From a checkpoint of a small transformer trained on Wikipedia: no biases in attention or MLP, normalized queries and keys.
MLP neurons of a small language model. Each row is named by its layer, matrix (down: output weights) and neuron, and shows model dimensions 0-63. Each number is 200 + 40 x the weight over its row's rms, rounded and kept within 0 to 999. A neuron's up and down rows have the sign that makes its largest values positive.
A block is one neuron, or neurons of one layer that tend to fire together. Before each block is what it responds to, as a language model described it from the Wikipedia text at the highest values.

Description: Wiki section heading markers
L4.down5,138,198,222,231,225,278,224,204,181,204,240,224,202,216,269,209,193,229,204,197,179,197,204,199,231,234,220,220,250,188,202,128,154,289,221,219,198,205,194,185,205,162,248,188,220,234,238,239,152,218,219,207,165,240,198,193,217,200,136,224,220,221,237,196
L4.down301,182,262,171,131,226,246,233,271,217,271,230,143,166,212,246,201,220,207,188,211,195,143,210,205,194,164,305,317,187,210,182,146,161,207,170,179,194,159,190,223,247,235,197,204,188,265,207,224,211,182,249,173,168,196,251,141,234,173,104,87,243,181,178,169
L4.down443,172,219,271,226,149,100,276,277,156,187,176,232,196,152,184,188,197,194,247,253,193,193,234,168,172,196,189,205,240,222,199,168,249,219,148,196,236,164,202,197,168,271,188,242,176,212,209,196,198,149,161,234,254,262,151,178,192,252,212,155,173,227,145,202
L4.down479,208,196,148,234,156,233,173,194,108,155,219,180,178,287,258,179,202,221,209,188,201,209,203,271,243,203,227,204,197,143,198,213,150,205,205,113,241,170,161,167,164,246,174,131,142,212,217,210,238,116,213,220,178,205,208,252,207,189,212,207,187,186,234,180

Description: Mid-word pieces, CJK names
L3.down50,243,267,197,215,225,200,261,169,230,310,240,234,188,208,160,142,204,190,169,158,226,244,292,248,229,199,146,175,209,236,197,277,263,215,230,217,123,216,216,243,219,199,182,283,178,180,200,207,168,107,173,206,179,156,213,250,201,222,176,195,203,168,185,216
L3.down127,171,179,227,205,227,147,203,190,138,235,247,174,253,202,186,197,183,215,289,190,229,279,168,134,191,242,146,181,161,226,192,239,200,172,255,167,156,244,208,219,169,161,254,217,211,216,207,199,142,163,194,219,231,145,185,97,125,199,236,160,184,213,219,207
L3.down147,256,203,205,159,231,235,107,193,170,210,214,245,285,180,248,193,200,220,163,260,109,231,216,172,267,129,203,184,174,217,201,138,156,175,88,215,223,230,176,168,211,206,215,170,305,183,211,210,172,220,168,200,243,217,153,259,197,303,217,179,231,202,137,179
L3.down161,175,204,215,172,238,216,144,180,189,256,155,202,167,143,221,180,158,189,200,265,195,239,175,217,167,274,151,263,201,212,208,218,144,197,188,187,141,167,226,216,190,236,164,179,222,214,201,236,177,206,181,137,204,206,199,219,207,142,166,238,181,221,247,200
L3.down168,267,173,194,211,157,215,214,150,195,168,174,215,165,211,171,153,178,184,213,197,221,216,233,259,190,236,208,187,209,225,141,172,237,183,148,248,254,227,133,218,206,221,268,221,208,178,267,185,199,241,171,166,154,207,236,230,200,252,217,243,210,124,263,162
L3.down210,200,223,102,249,195,187,178,209,181,237,139,248,156,151,189,236,215,245,170,132,214,240,226,189,234,233,199,258,154,187,239,175,218,246,147,172,204,209,221,130,195,166,192,239,268,204,296,247,224,198,225,143,151,116,207,261,275,138,139,263,193,230,185,223
L3.down250,163,204,114,183,233,138,179,185,156,201,202,146,243,178,163,185,207,118,190,222,260,269,201,208,160,226,279,191,170,235,175,199,149,237,218,122,246,144,234,178,185,188,182,209,188,155,267,221,169,209,184,219,239,205,152,186,263,253,182,227,226,154,146,258
L3.down267,211,164,175,224,185,288,199,252,165,153,157,283,175,160,215,103,204,132,222,192,221,220,228,249,219,186,161,248,201,204,251,241,279,161,108,196,177,214,257,156,260,163,204,245,249,182,94,244,136,195,159,121,285,242,156,181,228,177,167,173,296,162,200,242
L3.down278,230,231,183,202,200,256,224,260,173,196,270,226,187,196,236,257,159,181,205,209,224,237,160,203,225,166,173,143,113,235,137,167,130,218,152,214,168,208,177,174,229,231,246,207,213,166,227,194,220,164,277,302,223,184,189,145,198,175,162,208,140,135,240,262
L3.down345,216,172,85,96,204,168,205,130,182,199,178,218,154,169,127,126,232,192,183,250,197,238,213,172,159,177,277,190,206,193,157,203,245,259,133,161,235,220,146,140,165,244,219,236,158,217,184,239,158,136,216,188,212,242,204,217,190,262,221,286,218,210,183,235
L3.down372,157,217,203,257,187,231,244,215,247,250,158,164,211,165,230,216,189,194,214,235,254,191,119,202,190,237,210,224,184,130,124,147,224,249,246,234,205,214,187,174,216,99,172,219,234,214,220,123,210,147,125,207,134,98,178,183,218,199,164,178,204,205,186,179
L3.down380,232,203,169,222,188,216,170,152,244,234,167,213,218,156,113,268,184,197,155,197,190,219,186,197,109,211,155,183,164,248,224,194,202,226,131,148,200,228,153,124,165,130,203,131,165,174,180,229,195,225,238,200,192,205,205,195,245,224,163,277,131,136,185,257
L3.down420,232,117,168,194,167,257,220,260,202,252,210,105,190,215,246,201,195,219,234,114,116,224,198,216,201,188,193,207,193,270,194,136,215,172,206,174,129,193,163,230,222,246,224,171,211,124,128,273,212,214,231,82,289,224,185,246,217,186,222,103,198,146,224,206
L3.down446,166,141,246,170,83,187,239,157,277,199,258,169,158,110,222,245,133,171,192,214,200,129,181,171,207,174,228,187,287,171,184,227,236,185,196,274,202,205,229,198,181,166,146,220,266,157,220,128,211,212,215,161,250,230,217,201,275,221,220,249,179,206,253,212
L3.down514,212,169,212,175,210,242,151,181,248,198,204,178,172,219,169,273,209,180,260,240,122,106,279,121,231,204,190,219,253,218,211,250,228,156,206,200,219,209,159,205,225,153,57,235,199,203,222,248,153,198,167,194,225,188,292,244,135,185,166,263,215,213,260,177
L3.down515,234,205,248,206,206,209,109,243,185,232,203,98,231,231,175,195,137,218,241,152,109,203,257,194,260,170,202,268,179,274,287,175,234,174,219,245,152,173,213,236,202,298,187,162,149,244,250,232,160,198,160,132,204,165,243,203,186,184,205,228,235,262,211,144

Description: Opening quotation marks
L2.down326,222,215,289,190,92,189,190,214,143,159,196,163,265,264,103,219,205,237,265,296,173,209,137,169,192,182,116,181,207,192,184,153,222,213,167,195,226,144,203,245,225,260,209,196,206,259,202,183,192,211,269,190,193,236,232,240,234,230,141,274,291,183,184,274

Description: Word-initial consonant fragments
L2.down606,275,231,152,256,232,202,154,152,163,224,274,140,215,170,146,197,223,202,265,121,167,291,198,149,155,197,212,253,185,167,186,287,167,198,251,237,206,231,200,199,189,215,222,205,181,130,231,233,166,228,134,217,190,194,184,212,221,232,225,207,217,147,232,187